config = dict(
    vocab_size=32768,
    hidden_act='tanh_gelu',
    parallel_block=True,
    learning_rate=0.00066,
    beta2=0.99,
    max_grad_norm=0.5,
    decay_shape='linear',
    final_lr_fraction=0.1,
    batch_tokens=[32768, 65536],
    max_seq_len=512,
)
MLP neurons of a small language model. Each row is named by its layer, matrix (up: input weights) and neuron, and shows model dimensions 144-271. Each number is 500 + 40 x the weight over its row's rms, rounded and kept within 0 to 999. Numbers have three digits each.
After each neuron's rows, "fires on" lists the tokens most often at its 100 highest values on Wikipedia text that the model never trained on; "fires after" lists the tokens most often just before its 100 highest values on Wikipedia text that the model never trained on. A number after a token or word is its count.

L11.up710:531480577449486510509505488476546409434491490540540501477567516452558462545463396481502555546388523493504444512549530541474454503473490379584541528546457555491527454471542499543487468458470452500512494477571500471555564498551532508456472446513523450507519516480433455436546439521440520518535492530545466492510549473512491458494539553430475558585503509500550433523440426517516477506508
fires on: " " 93
fires after: " |" 64, "|" 26

L3.up878:502554516500525526395511463414449535493391504485495583491484466436459449491440525494465464470509443533508443481563567545474503483471484529573509508519511487512514449430544513470528534501496460518568523461543521454475483470487509412460514515487454534453413495543480501485510501527515483466484451489512492479465454482527576512498499487486505482512500496536514539528580448496528489429559
fires on: " " 59, " |\n" 19, " •" 4
fires after: " |" 50, " Total" 7, ":" 6, "-" 4, ";" 4

L5.up112:402493506533512476456477544488458508504511477512481558532515427482459497547446511528464500560489440491444509495512538461458516509462521491470513546530540451479533496490539528514452513483480503502479488576554538474470449412519526481502462611517438462507471493469470499502511509478530446369475459541459441505442490495510534546455549496526406462570422425509514470493458518425527503451556
fires on: " |" 55, ";" 19, "h" 7, " the" 5, "-" 4
fires after: "0" 43, "2" 13, "3" 6, "1" 5, "4" 4, " of" 4

L11.up795:435493508540534524503423513410495504465524436455478547510494499476469466502485474570539474509440484518572481523528489462458569494576504468614504537491526507478528447518526523524477455424468427496486537506565537484484466462550543484507486512528621415511491503476479472448490424529462394500537527558407461517444434499489554448533551497512415464540548539519524559450496544504527469419505
fires on: "2" 40, "1" 25, "3" 7, "-A" 6, "-" 6, "iv" 4
fires after: " " 71, " Thor" 6

L6.up1383:517563493488560499532582526494456494542503539533469513521531448503576430517465485493487519528464505531470490545519465503466536507480468495463500520493516512452542519538524559544501486412494571505461507517478559461523497528524542460458460447537451478515525467476444469495491435577496532455519488560487504513433523486481472512462532496516435529500533552587591524529564518502440449486510
fires on: "." 28, " |" 26, ")" 14, ")\n" 9, " " 4, "ems" 4
fires after: " L" 18, " W" 14, " H" 7, "H" 6, " F" 5, "2" 4

L3.up92:425572506544557550539510433464617420523442499444476504491556519448446422480461482533507401440501586570525495538595529443456492445565468467502495482556502473523572461491525491489503482482517507484585515527483537433515509517516480448446509543496571425512500452504506550451475503447465471501472464492392488540489474478464528487519471440482463549453524540444572508560611566471543441416523
fires on: "-" 14, ":" 10, "1" 7, "2" 7, "31" 6, "54" 6
fires after: "°" 25, "′" 13, " " 7, "\n" 7, ")\n" 5

L6.up60:507540501528525565417525458467480447484441482486526547478508510482569443486509470471508443502537515552519439500586473449559488504571428497449485552527505511513513501466510486531551502555520486508443503543455603468520550532519493462474529555526405506537524441472524432406468553498573563462519503508500549528536487450449550496564512529482484523523551499458504525453472424453498564446514
fires on: "20" 26, "19" 19, " " 7, " †" 4, " F" 4, " \"" 4
fires after: " " 36, "–" 10, "." 8, ":" 6

L5.up1348:516483469521478566455492463443518470526489495500520502492565544492513485452512510470483523563452484514536469450513524485469554456516522484512495506518508528467500522471579530464501537535579449516601565505507597436468481490520467476524539494441531497518480469487467378432499475486533467516554549526524498505517440479458511497565485449477454459533561592510518520497580442510528468504524
fires on: " an" 22, " none" 14, " part" 10, " An" 5, " Last" 4
fires after: "," 24, " |" 19, " a" 11, ":" 6, " an" 6, ")," 4

L5.up1024:482488485526499538486544508450488506527485557470479491497524467588580505489480405504613548565513436533491522453537521436436507522497506482471470527540464479454507445450553530478467580486489504519470431483499486508526448549507561506525476524467460516465590472489503410427566427481471440522510498543392487579469512521522561520527489482539505501474460547544469522463578468470480569551465
fires on: " United" 22, "19" 14, " following" 13, "20" 10, " the" 5, " at" 5
fires after: " the" 36, " " 15, "-" 9, " in" 7, "19" 4

L5.up1217:524506562546500587452462479481563500496495587530453515479536446549531472477449519523499542592466456595456445523544499487429503489437455508473556577551447514492493460389537468524473465505506458470471525479510611449498471463480553429502471547452555450503490500548497460467466471534507509457505504510499450497545465443540579572495503527543462517524536462521507467468511434481553547485435
fires on: "19" 19, "20" 18, " " 14, " United" 6, "18" 5, " also" 5
fires after: " " 42, "," 36, " in" 6, ":" 5

L5.up151:524495528490524507485448479508513460499541501572480499508629484478496494491495548527546510510461478506535552505493460459440484513495476560468530588440549486507506502499554556465439473395543485497472483519508553508560491498534593546517502484491451416473483469471498456458546479508546540365507518511529400492466493466494535493359479514572418481491522506534484553503514480474518459453567
fires on: "," 26, " |" 22, "." 15, " to" 6
fires after: "2" 26, "1" 17, "0" 15, "," 6

L5.up695:529502495530524585461528453485612491534415478493485504510534528500459509462472521554536569510538498511503508464426444419496507493455484397461520531475519460542523530521485498480464484541521572500557532535491525504481447517608575530485473595500490537485523542480495453560536523499539435483526461513430443514483513532428452510464511546417492502472488516504509468503546472525467524395467
fires on: "In" 41, " at" 7, " At" 7, " of" 6, " al" 4, " I" 4
fires after: ".\n\n" 23, "." 14, " professor" 5, "===\n" 5, "==\n" 5

L3.up964:481490552473555450522500520393517535539492508532452528461463473470510405487530513481558410504447378561560521492534508511452471507476525522528499477453525524509569459507479522552508510501482572492507536450485539480550449482549516457497443475525494493486491491502508451464512442615520512460509464511489425475470456454488505478490436482543480550548467494598534544467495438425466510448534
fires on: " " 55, "." 14, "18" 10, "-" 7
fires after: ";" 35, "0" 16, " |" 16, "1" 10, " " 8

L5.up1505:476552549558556446536533474415566581468550501575425585443463488549448456521500472530530516510453481569508538483532458463458491460478451449576450461565456486536531450472474533550536496478503473566469483509458528507487487456509505545470472546480536507466545498529530462407540469522504490491593482478482437432518513398476477482511502512462503525494513530477526461512448482513514520470504
fires on: "20" 48, " " 24, "19" 17
fires after: " " 69, "," 5, " May" 4

L3.up626:508520462589522484532532458485462469554404517510481521492424466514520506528487475487561493472442502427455450526477472523378548512476545567548470510527513488484485466505581558454544589453471422513520468538545495497529496523470520449492444532497540469568476459462518437451512463490537468421470435505463517538460482398470478481470523558448512428514538464506492497562541501535526473466526
fires on: " |" 59, " his" 12, " the" 9, " a" 6
fires after: " " 32, " of" 9, "3" 5, "4" 5, "1" 5, "5" 4

L5.up1478:451444503506519526526508502467477505455431461535437529486539543579500465514524432528497549469448518520479480531536474444461581491466493470556497500492449504462546484470543546445509517535518484489497509428477559441516503441534544515478495557517463535439517502527495443484542537493506486478552508550436479510374546520477516457450467533428496458494518487466513524513613463511486498549516
fires on: " |" 39, " " 33, " the" 18, "-" 4
fires after: " |" 31, " " 24, " of" 10, " on" 5, " DNP" 4, " COVID" 4

L3.up1521:433597485500535510462506488437522472544417526448484511461506407490489472449508425523524488557488500452498523520540567472399466508553492449425505551486557475513578462468530544457537528502520442530618508524525537460501414520501484553550499520448530466465483457497537475527448450490488555473464432524452494519449443390606486440486505410427509552525499496484506534491571523437504498455512
fires on: "-" 84, ":" 12, " or" 4
fires after: ")\n" 47, "\n" 20, "%\n" 8, "*\n" 5, " Density" 4

L6.up94:374508427481487493586517516502525535533509478489440472547569472532537482462544507475500483510486543522484526515483498413455465561509468546481490474509541505528526490471507558495439521510506557438462456470475484479495452517536564554518479512475567490564541455513511450488469412474501488542500473508393459462467496525499495475466473516439479502524461518477483516559508513483483542557447
fires on: "20" 12, " of" 11, "70" 9, "50" 9, "00" 8, "90" 6
fires after: "19" 35, "-" 8, " the" 8, " " 6, "20" 5, " rest" 4

L5.up214:500445506561506502486464523462465466535450434541412486522492443505460475527513459517508486469453494494465586488471454477506590530527545448460509444520484508458480524451515555481529514448493393492534515527502524487421480501563479522527490488437503563545478461459535518522560500540531490448520511538495438464430448451454486473443553477498506487521507478511478447534567481503503604467584
fires on: "1" 22, " |" 18, " the" 13, "-" 9, ":" 6, "2" 5
fires after: " " 31, "2" 17, " of" 14, "3" 7

L3.up1455:446493484539550468436518482454559489566455470495512508506517486573540471524494478498476480560496560548470478484540497448518479441573449459520496520529531504534537455537534505500492485496504522520586510523519571462516484562547534465555511495435543432542549471471533503434553462510500497578514459574467465516528538480522476468533548447442508530486568468535525478469524522462524497461470
fires on: "-" 50, ":" 27, " of" 8, " on" 8
fires after: "\n" 42, ")\n" 5, " Synonyms" 5, " born" 5, " son" 4

L6.up502:451537479516564555575490522445488505542391477578473494523481558590521436488428445537497446453482530570462525464447454489500495502494503539531514469451512492455538528465509491543491483537494456529541560550468536463492505486476511510496456438479427510499514451504490479452498517483440452565501570528491500535504519497502449552468508487481487479543492465480556464562542440451535512499560
fires on: " " 45, "31" 6, "30" 4, "22" 4, " September" 4, " |" 4
fires after: " " 31, "On" 26, " on" 20, " On" 11

L3.up681:440484512546549431506491494484479484495495497460504497508483478487461469526496537542508425485538485464484488510451532546534528439539513463531506524518606421459574526531549501512493510493504559500559515496556530462487479481527527470534464490493559504525540499512487467543537556576543539458502470530500456506442471507469482479440567497498477501514462466489559441439530511351477432487474
fires on: ":" 39, "-" 26, "," 12, " of" 8, " " 7, "–" 4
fires after: "1" 40, "3" 12, "2" 12, "5" 8, "0" 7, " |" 7

L3.up148:449472621526557540487509518440557522582482529474481517475477491542553447509513424499569546522481577544506531449504516464463565480555503478513480508561486534452517561453470512553529541503525469492451474557486497458521471513462515561522486566438524478504555514519499475491490421516490424500561499504499432540496426511515536523539448518457494499465468539508491508463551492491520451519488
fires on: "20" 95, "19" 5
fires after: " " 100

L11.up1510:453538430500514464488526491479534517512510520501485478484556465470533437437507466517506473536529534515557466445570517507500491547452464419518467509522566547505552494471533493526512435479484462535488496525515472471512554532569527414477483527507494465549504466504533445511414477501488455466552441513487493513502519445498485457528504473468548502543484467510566546578483498508540500516526
fires on: ")\n" 30, "08" 11, "04" 7, "\n" 7, "09" 4
fires after: "20" 31, "29" 8, "19" 5, "30" 4, "26" 4, "23" 4

L11.up1266:464538524533511501567551466481577534526486533522486529461470467508534454520540480482481512514470522423520506441508500475491535464544489393444544539542498430499495510435559491510533503426528520492447503495503518451450450459566527557553515477488582543494535523538494513430527557533517484489519525518487528495491419462491494500490479519435525414473442498440534481415428499501467443495507
fires on: "20" 96
fires after: " " 90, " (" 6

L3.up936:431467470538539438519498503439512421537547504534454534526474531519442449528526543501489461550447496526451494564502516501504576436515480512520482477544572441491521529542520561494452486506548552543494474448573498491470449485500500536516468551508558425534566509491583459470545487489548454538511479495475481531491507479486528464505545550452454483516549500518539492518581531479486475520392
fires on: ":" 72, "–" 26
fires after: "2" 20, "3" 19, "1" 18, "5" 14, "4" 14, "6" 5

L3.up953:489505495467523419509467540480412506481406465510518523469506488405456488532492539507492465482477511518496470579467522551543490487476563502502425485529487519436515492509459556575460534518464522494483524575511485482548478527507451551507462564522530491477507486523547449408581476491507542503485543503489441478421452575530518435452492547476472517524531519454506563463530519496444477468512
fires on: " |" 27, " of" 27, ";" 22, "ă" 4, "-" 4
fires after: "0" 37, " one" 16, " L" 5, " Pld" 5, "1" 5, "3" 4

L11.up1020:494458426467507449473428469515565474467505481464491453500495470510444481540516486518464468600494488599507485491507527459435458534484519466510516547447427506489521516477504511547520460498398446501427477524481488431471525465505478475461414524493543527486545504543524430428554549529513555532503528647518488586492544502493491520492435521507512520532404502518525531471525435487514506486533
fires on: " |" 69, "|" 7
fires after: " " 37, "0" 17, " |\n" 7, " |" 5

L11.up1131:532570508564508590505486483480475490496507466464442552521412408465517494549561452625526516525498432525454493532537476507440558483445483601540459557455485489475545506536520531446501471471502454461533492471526525476526492517590515527506457478556511455455519535504496508475488509522521462482544517582558526500474467492476522412504471509515468469561416467580571523475517454532491469517561
fires on: " |" 76, " the" 7, " in" 5
fires after: "0" 30, " —" 11, "çe" 6, "1" 5

L6.up505:502525475516618477445534511442506490531441451459398556602564454495550452505493499496458447479445546480487443492499511506541474499492512466546489500460496496470578462513478548556567482537515501434500484489548547461465492534524568362498511462477556486514479487499468507463503480488520458402551516492496463495492479425502445415443483474440510512521516432460556527570515488530479587438539
fires on: " " 73, " three" 6, " one" 5
fires after: " a" 41, "-" 14, " |" 13, " an" 6, " " 4

L3.up39:527516499477531518457565440513494486533515461453495524573576381480465499470501460528533526492458467480526469529543524524505472475431449472489516551491520548541548425459511533510510524419492552549520499445462510507419559511538542445512487561470514514460532499583474443453477460494516529503425463483454482479515482404484510472495502541431446527500534461523495501564544516551547475454516
fires on: "2" 46, "6" 18, "8" 9, "3" 8, " only" 4
fires after: " " 40, "-" 11, "^" 7, " (" 6, "\n" 4

L5.up1062:443493554586544529490524434482563453561520471494468513564484464471509455481479481516470499495494477588466488504529490487477509511539479483531485552529508448547530506526529502480495485519504450567472552494510591493448467500542560482514526560490606431513553520518527401516501508502488409451492490532534457440474476510442545401443466564453475496475479483543493552475518465491582483459480
fires on: " |" 26, " G" 12, "G" 11, " On" 11, " of" 6, "E" 6
fires after: " " 30, " (" 16, "," 14, "." 12

L5.up680:532453543481538426514508509497457522519510480456527510512563400557554506504440530470508501496463417596526489477461536488481500496512475538498506522534475512472522516577463515521486508482511469501487499509505493506428535594527507408474445525471541431478535409524492455435543464511520435489553479521522496503533456448506486450491519583440499499581440470582526490451558481486500576474439
fires on: " " 78, " then" 5, "," 4
fires after: " and" 25, " to" 16, " a" 8, " the" 7, "," 6, " until" 6

L3.up414:474634507535542508453529524474518481511457539490486510530506463505470489544527545524488478452452551543462450552568537508518517507504559433612487518600497506524545467453564508505452498422494533543486464510531543465515500495525478417507463498483475478508459456513532492533489460484500419515490503538497534526421475520588460486382472484418491440475555495542544529432502435571482508448506
fires on: " the" 83, " an" 17
fires after: " was" 29, " at" 21, " is" 19, " as" 9, " became" 6, " At" 5

L6.up504:457487518604514501547492441495519470517483481561519499503495441526454478514583462473500447478471480547492479424474467501411528499530462522532536538467488409520519528454497540494480443511508500483473474495570534403391503467493474512483486578555560470498492458486525457501583478511554500470493439546517449499503461501476516515516518500501495519538433530521564483495533473474553483496558
fires on: " |" 51, ";" 21, "," 11, " Football" 6, "in" 5
fires after: "0" 43, " " 13, "L" 5, "1" 4, "5" 4

L3.up569:446477483487526452564489520492470479537484445500500508583501477459398499552432525535505487518486473512458473553463517542527563435499531450565441489533533544443522538537469526495514504464481556491439521463545424499476524504538502504486470604550594561540590502519539480447586459523561422530524521584523394551476529502522499454456523575492425469519509538470508454439569591468501464517436
fires on: " |" 41, ":" 27, " of" 9, " was" 6
fires after: "0" 33, "3" 9, "6" 9, "5" 8, "4" 7

L3.up1101:428500493524566522470528488406483454518465498427477501467514502492531448561492472543466421476435472489487498534505559453533423522533537499530531502530618506534579494459529558508535436503517500507611503556565550454528436476498478474569507486500609451536521484461562465437557471524520477430457477525514423497490483506536550503448483423518468593492522506450527431521564521410532483476526
fires on: "-" 75, "15" 4
fires after: "\n" 32, ")\n" 18, "°" 11, "′" 6, "1" 6, "3" 5

L3.up485:401421507475521456482544492478551486570470452500448496488510450505489485503558501513570479502433394513438506541497464519493519549489567548481431544507523509545517524502530564445484503452480530444502465501531497482561489522535493466529513573494516423522549516490492532510562449493484551478445469529538447458410496467514544531435503529558444438464453488570529525499541402458578511505462
fires on: " |" 45, "th" 19, "st" 11, " ft" 8, " in" 6
fires after: "0" 47, "1" 11, "6" 9, "2" 6, "5" 5

L5.up394:500539492466503540508534446500479549575492498445455570457491456527561443515467532473473539549401528496466565483507509505437502449446456480480469446558484496503499536543478513542482466446503490457519503507542529500452506600520535473533445511515509515499522499522521525451578395502506403498512430555384466557498565431525442458509469555505452590520467430492569471497490491522505469532466
fires on: " |" 63, "." 31
fires after: "1" 19, "3" 11, "4" 8, "2" 8, "5" 7, "7" 6

L3.up587:492464483528510482480456477523525514588457466507457487514439492535557484462523429559557463515487416504498521530490463545487534575477503546496467501552535442514513472543497555468577504548525537467492462531473500482446399578463508528515467494475499520503496478429450471437516466447484482469544522518500462474471525489480502418458528547503479440553429499425515548433565418416519504520494
fires on: " |" 55, ";" 21, " of" 8, " on" 7
fires after: "0" 58, " " 13, "1" 4

L3.up55:424511432563537530498476435426479479517457461500485483448521520463453489483537459533494431538464465485480534538557447438484516568502522561507441544477481478480509514521593585495546492463467457494476508568506506435463527535500520361532507593469457497525467488464550482484543429466508541435455478524474427464488514487502459459481515469492475475531494512557557531482544454462478565500475
fires on: "0" 58, "-T" 7, " |" 7, "-P" 6, "-A" 5
fires after: " " 57, " N" 5, "0" 5, "1" 4, "p" 4, " Gil" 4

L5.up691:516518505506477477517524539500569479470504484536444486525471531525552483537463498467507524483530399473493494494501511446504480520453530521513493458512469502489524508521542506522445565547541515500485529551560525501484477550506498489580517494475483391525496530579495537449516441555541404491554465504502496549547542500569531518505498512562475556502436504478520484548460499525510551490429
fires on: " to" 16, "26" 11, "25" 10, " addition" 9, " According" 6
fires after: "20" 34, "19" 9, " According" 8, "." 6, " In" 5

L3.up896:452529475498499547493495510494560461489488500418433494517451520527462476525551404474498418538548474526508453479471491528438500441523375497535449502540529462521483457486491474500496498488511458517477484604510490416454480482490467480469493562465509467474528517503535398470522501473523472497588483510528507566504497494482520502484464571422494510494497466436514474493508513407555488450503
fires on: "17" 19, "5" 18, "16" 9, "6" 9, " on" 8, "18" 7
fires after: " " 64, "–" 4, "----\n" 4, " |" 4

L11.up1102:448504505515517549492596558511519487516497445379487569503522450446484472537505440501519485496458543557549459546551548496484470488510527397606546486473432486443506440411492538474468508447434517497475513473518557483482471569573526468480461482541519522475479428464552479512524457567521504526494544498508454530501490437540460474487429439469497507530528448549544520481439431520461467467588
fires on: " " 97
fires after: "-" 60, "|" 28, ")," 5

L3.up509:505488506507512458479500445498461436467492469500479572489483447543508450486506500484480469428499474489461568551447457488518550570466545576534506513497598493446554495522512554411539482451500463489477555488536500483512419527498495390516510496513573452510451529505527474529562456566538459468498430551542499448407522482513538420417514512488411471483505484528480536520528408472604414514568
fires on: ":" 31, " |" 31, " of" 20, " to" 5
fires after: "0" 31, " Total" 10, " time" 4, " Density" 4, "4" 4

L3.up646:480552503504614496548513508459547497643438440563389536465497461462529396531482410469503524536565528498477476439436506502506564458508481487577448497475442495467584468476505504466498492438500348494561462539490507468490539534472515542476508579494547482519495454453567518489506469485497448419521482567516467502486497493459476482528517522506548434506524467530610559496526466540599494464562
fires on: " |" 65, "-" 15, " -" 11, "=" 5, "===" 4
fires after: " " 63, "\n\n" 12, " |\n\n" 5, ")\n\n" 5

L11.up1300:462472521491521503447499436503516509511505510501498507527506449510458439493474499510491515447462570482473568502484506438494499499532506500482528537502564493528535469569471555548467491510426525509584486562504467451440416469501513519463423496491534431476525494450483464504526518456529531518502494532531516615467500560526466494455552545528522439546475536498534386533541504435515460492551
fires on: ";" 46, " |" 44, "\":" 4
fires after: "0" 39, "1" 13, ")" 7, " —" 4, ";" 4, "2" 4

L11.up4:497429461520467529481491570504461462551423503509497508465514536448548487495497514507505464612450487482497442517526556558518513488532440537553577482586458515464518489430533470500443453481458472608471540496499544481495502503500550456518476457530469497555480462485573443558477478504474541471551518540497474553520497415510455432494537489531510570494466467543561532414479461532532518498518
fires on: " " 49, ")" 6, " graduated" 5
fires after: "-" 33, "|" 12, " was" 7, " is" 5, " and" 4, " |" 4

L3.up492:413494476499520436579461404539497398516508491495502443491499450545524484498513521514523502513478387513545509527441502548494475550511529550522523489490580453465562450568590549558475449568484554507540520566550471461494440464502533452536474542489501486479438492458541437479578470568510515494481421524532522534468508516519482442376576532480437521522472555564503497434454490457494500565480
fires on: ":" 77, ";" 20
fires after: "0" 21, "3" 16, "1" 14, "2" 10, "4" 7

L3.up1083:464533486497524502470455494511505503502513526494393521512486441478549489522479488499536545517518509573427497427511478473458534435530457416501540515494500445494498468475535542546480467564465401467545410512476481512503496519525482561473488560504468458496511423510501530484498490452585545450503486555485473479512465477506440576478524511457552579560427415493496504506545480506560539452582
fires on: "|" 36, "-" 26, ":" 22, " of" 8, " |" 5
fires after: " |\n" 31, "\n" 18, "==\n" 5, " " 4

L6.up987:472474557513518536558522507501473485476446472529443504538475464518442454455451432481527466520478527554431473485511499413462505509452516447495514512478498478509542549459514508449492499437499491529513520519446547483424490498503515490432453562510509450530515532490509468487551447502528408471566499562448508477468512476520520478494503527466475534540461432479486481535515510525585549531504
fires on: " |" 65, " of" 11, " by" 7, " the" 6, " to" 4
fires after: " " 63, " of" 6, " novel" 5

L3.up1129:456639477520578430517522441457475505546429462478456502496482491495469471495483455469468432479458580488546496528563506495493435426493480478511496550507513455495554490495524559447478466459508475554588518493533567433472525523535517498523469493480523414487521496487466500506508448455419572502532433514486491465508515432542471476456482465473540502483624495538558511456502500525504438424505
fires on: "-" 72, " -" 7, " ×" 4
fires after: "\n" 42, ")\n" 19, " " 10, ";\n" 4

L11.up1535:375494526474536437507500559487487495471442587511506452504563422503472486498479521451513494494450469566488490565439542465446514524572472491477511514540532500467519459559508516503519464474438488543526493454571598496502426458518511433566413502501496463459506485486532434486526510526503477466496481584514451502463459523516532406461453497484402538521510547563529529443528496453511497512491
fires on: "–" 42, " " 9, "-" 9, "10" 5
fires after: "1" 34, "," 30, "0" 12, "2" 5, " -" 4

L6.up459:472522476496525416497463413507534408584398483492479479485515559510580476482517450513420499516472550514489501484485457515525495485503450418507426503482415471540527506395474580507518452524488488499490503471487553462506495506476483454514482509472492540457474530498532458439491485465518491445514511557442442548485420492465556535476487513510537560485458497436560508506493443425573480474482
fires on: "19" 25, " |" 24, " career" 6, "Area" 4
fires after: " " 38, "===" 5, "\n\n" 5, ")\n\n" 5, " =\n\n" 4, " the" 4

L3.up832:553530450603520520500548476434483480506480520474481492481472560523477452507493495477502428420499553543502474544523528545430553477519450529525511490547496466528535487449489485504535488508519499501494530557582505424351505473525483437468477515517457500523451457465487523506524498463513496420507493509484534575489510513527580514484501561521461508544516573467586463560481480520517457491480
fires on: " Total" 14, " •" 13, " Position" 9, " Team" 8, "Career" 7
fires after: " |" 34, "-" 18, ":" 6, "==" 4

L5.up113:509577514486512431562503489497540515502484473467534475490599505441519481472483453544495488521522530524464490514532468491463473477497435546532456544573470448529532468458462486408401538462506452510513458494516478483425517587453560511465522473447481457473448456539467499494521489414528532508531449497438490487531469474460466469498487484457492554539441455476531473478592573522560459422494
fires on: "6" 18, "==" 17, "5" 13, "3" 12, ")\n\n" 5, " and" 5
fires after: " " 29, "\n" 15, "\n\n" 7, " and" 6, ".\n\n" 5, "0" 4

L3.up415:475608531525532544446602406461488489517428528431457505468605469507541494459519457565464496512509545526468504495593488474469373479495521477527473509539491493512494438475606528544456495477550494515563487536450497502452454484487519412531524517449483469495470484494512506549576481535550536450469479469531484542469521509525504500434441451495499580501545531530545504516543455528551537528511
fires on: " a" 34, " an" 20, "the" 14, "The" 12, " Every" 9, "=" 5
fires after: " was" 26, " is" 9, " \"" 7, " as" 7, "Is" 7

L5.up88:494520625461548461487500553442508534489444470440465548562564449467583480451431501469467470455474507544502451473512507494522535553492520488561514489452534518476535466508543547564540588502502487487484539479475507461473462522490493468509447529530463446513485459478445495518487500464519496462607482541569538440442460492484503450441509490473536446515430510486551501516536472473504470554499
fires on: " " 38, " and" 9, " first" 6, " under" 5, " —\n" 5, " late" 4
fires after: " the" 57, " The" 10, " a" 4

L3.up622:481487538495614548471482481458510454540483469550478541502471454526548441508495505584488492531530485517489505479493485499463484438505528485547490492450513478470606511501527589538500584511513472499588475533527500453533452569503497501534441519508503497476504502489574473489545420557466448510461483562494468432530534495485511500524489494534475513472429417530510561474504447431511461470525
fires on: "." 58, " |" 18, "," 13, "-" 5, ":" 4
fires after: "0" 41, "1" 36, "2" 5, "\n" 4

L5.up277:454511474510567435495520525478475522477493507504438499479496452560523485479517423514481520499455521497492439530489547530413454524482540501513500462534493454467496536511518547558440552469535492497541481569544523481477469546488564471552468504526513477473487435492517466483459415553512476509557418509498409509448478421536484446537468568518474547602526533475505427505509445482557483457494
fires on: ":" 46, "." 31, " by" 9, "on" 4, "st" 4
fires after: "1" 14, "2" 12, "5" 7, "4" 7, "6" 6, "3" 5

L5.up1055:441575529570534464504533517407511499457532538473394529547516482560486457539494434535590519571481447571498537475484507489444536429484444492504559496577545533449536507513559510447511450493551486515450455470536497430456520547469544537446508515554508500494529474521511506471499384493478468482552472471486456528516531484489504505505500540414518457525541515563559456492520471481436571530544
fires on: " " 52, "19" 30, "-" 7
fires after: " " 31, " mid" 10, " March" 9, " November" 8, " January" 7, "-" 6

L5.up781:478531491493553502425484430459545560595505514533439567500526478532445439508513436518504490532507503619449487456446447440451558531526485544547465514582538486418585518491494480498469443478540502480435425421501514467513526491504475477523500523532541424462575499521478517505549466470504433533461538559513497494527516528486565480501469522445503509489410508553594519481522481538530452476514
fires on: "|" 35, " |" 22, " of" 8, "1" 6, " For" 5, "2" 4
fires after: " |\n" 33, " " 31, "." 9

L3.up87:463505507536564499535521467452507481538527533479502531518491484535596461460449442507569566527531557495525509492589519408506525501507441437491474501493488509500552472466516561529478499440532540526548511512451524539480518507516584507531491551451525497509558565549542503493430417458486491463468444495405389504511434374452438420558482505486545554501534429477514511524498484498502544434502
fires on: "2" 34, "22" 11, "." 10, "6" 6, "3" 5, "23" 4
fires after: " " 70, " al" 5

L6.up1521:495555463525533478496506528475529476483520494508500544489464461518477446463532513496530494433423473526556526448486514503543469527492502505484508469467611517509541486508534525538503537500538530514497534499450527475514469492557486490571485538508505436505547458580511508444481427545563494471508442459435459463508484501457467437491518506498505590489481509512526488507547473538509460462497
fires on: " " 59, " in" 12, " (" 9
fires after: " |" 34, ";" 14, " ft" 7, "4" 4, "1" 4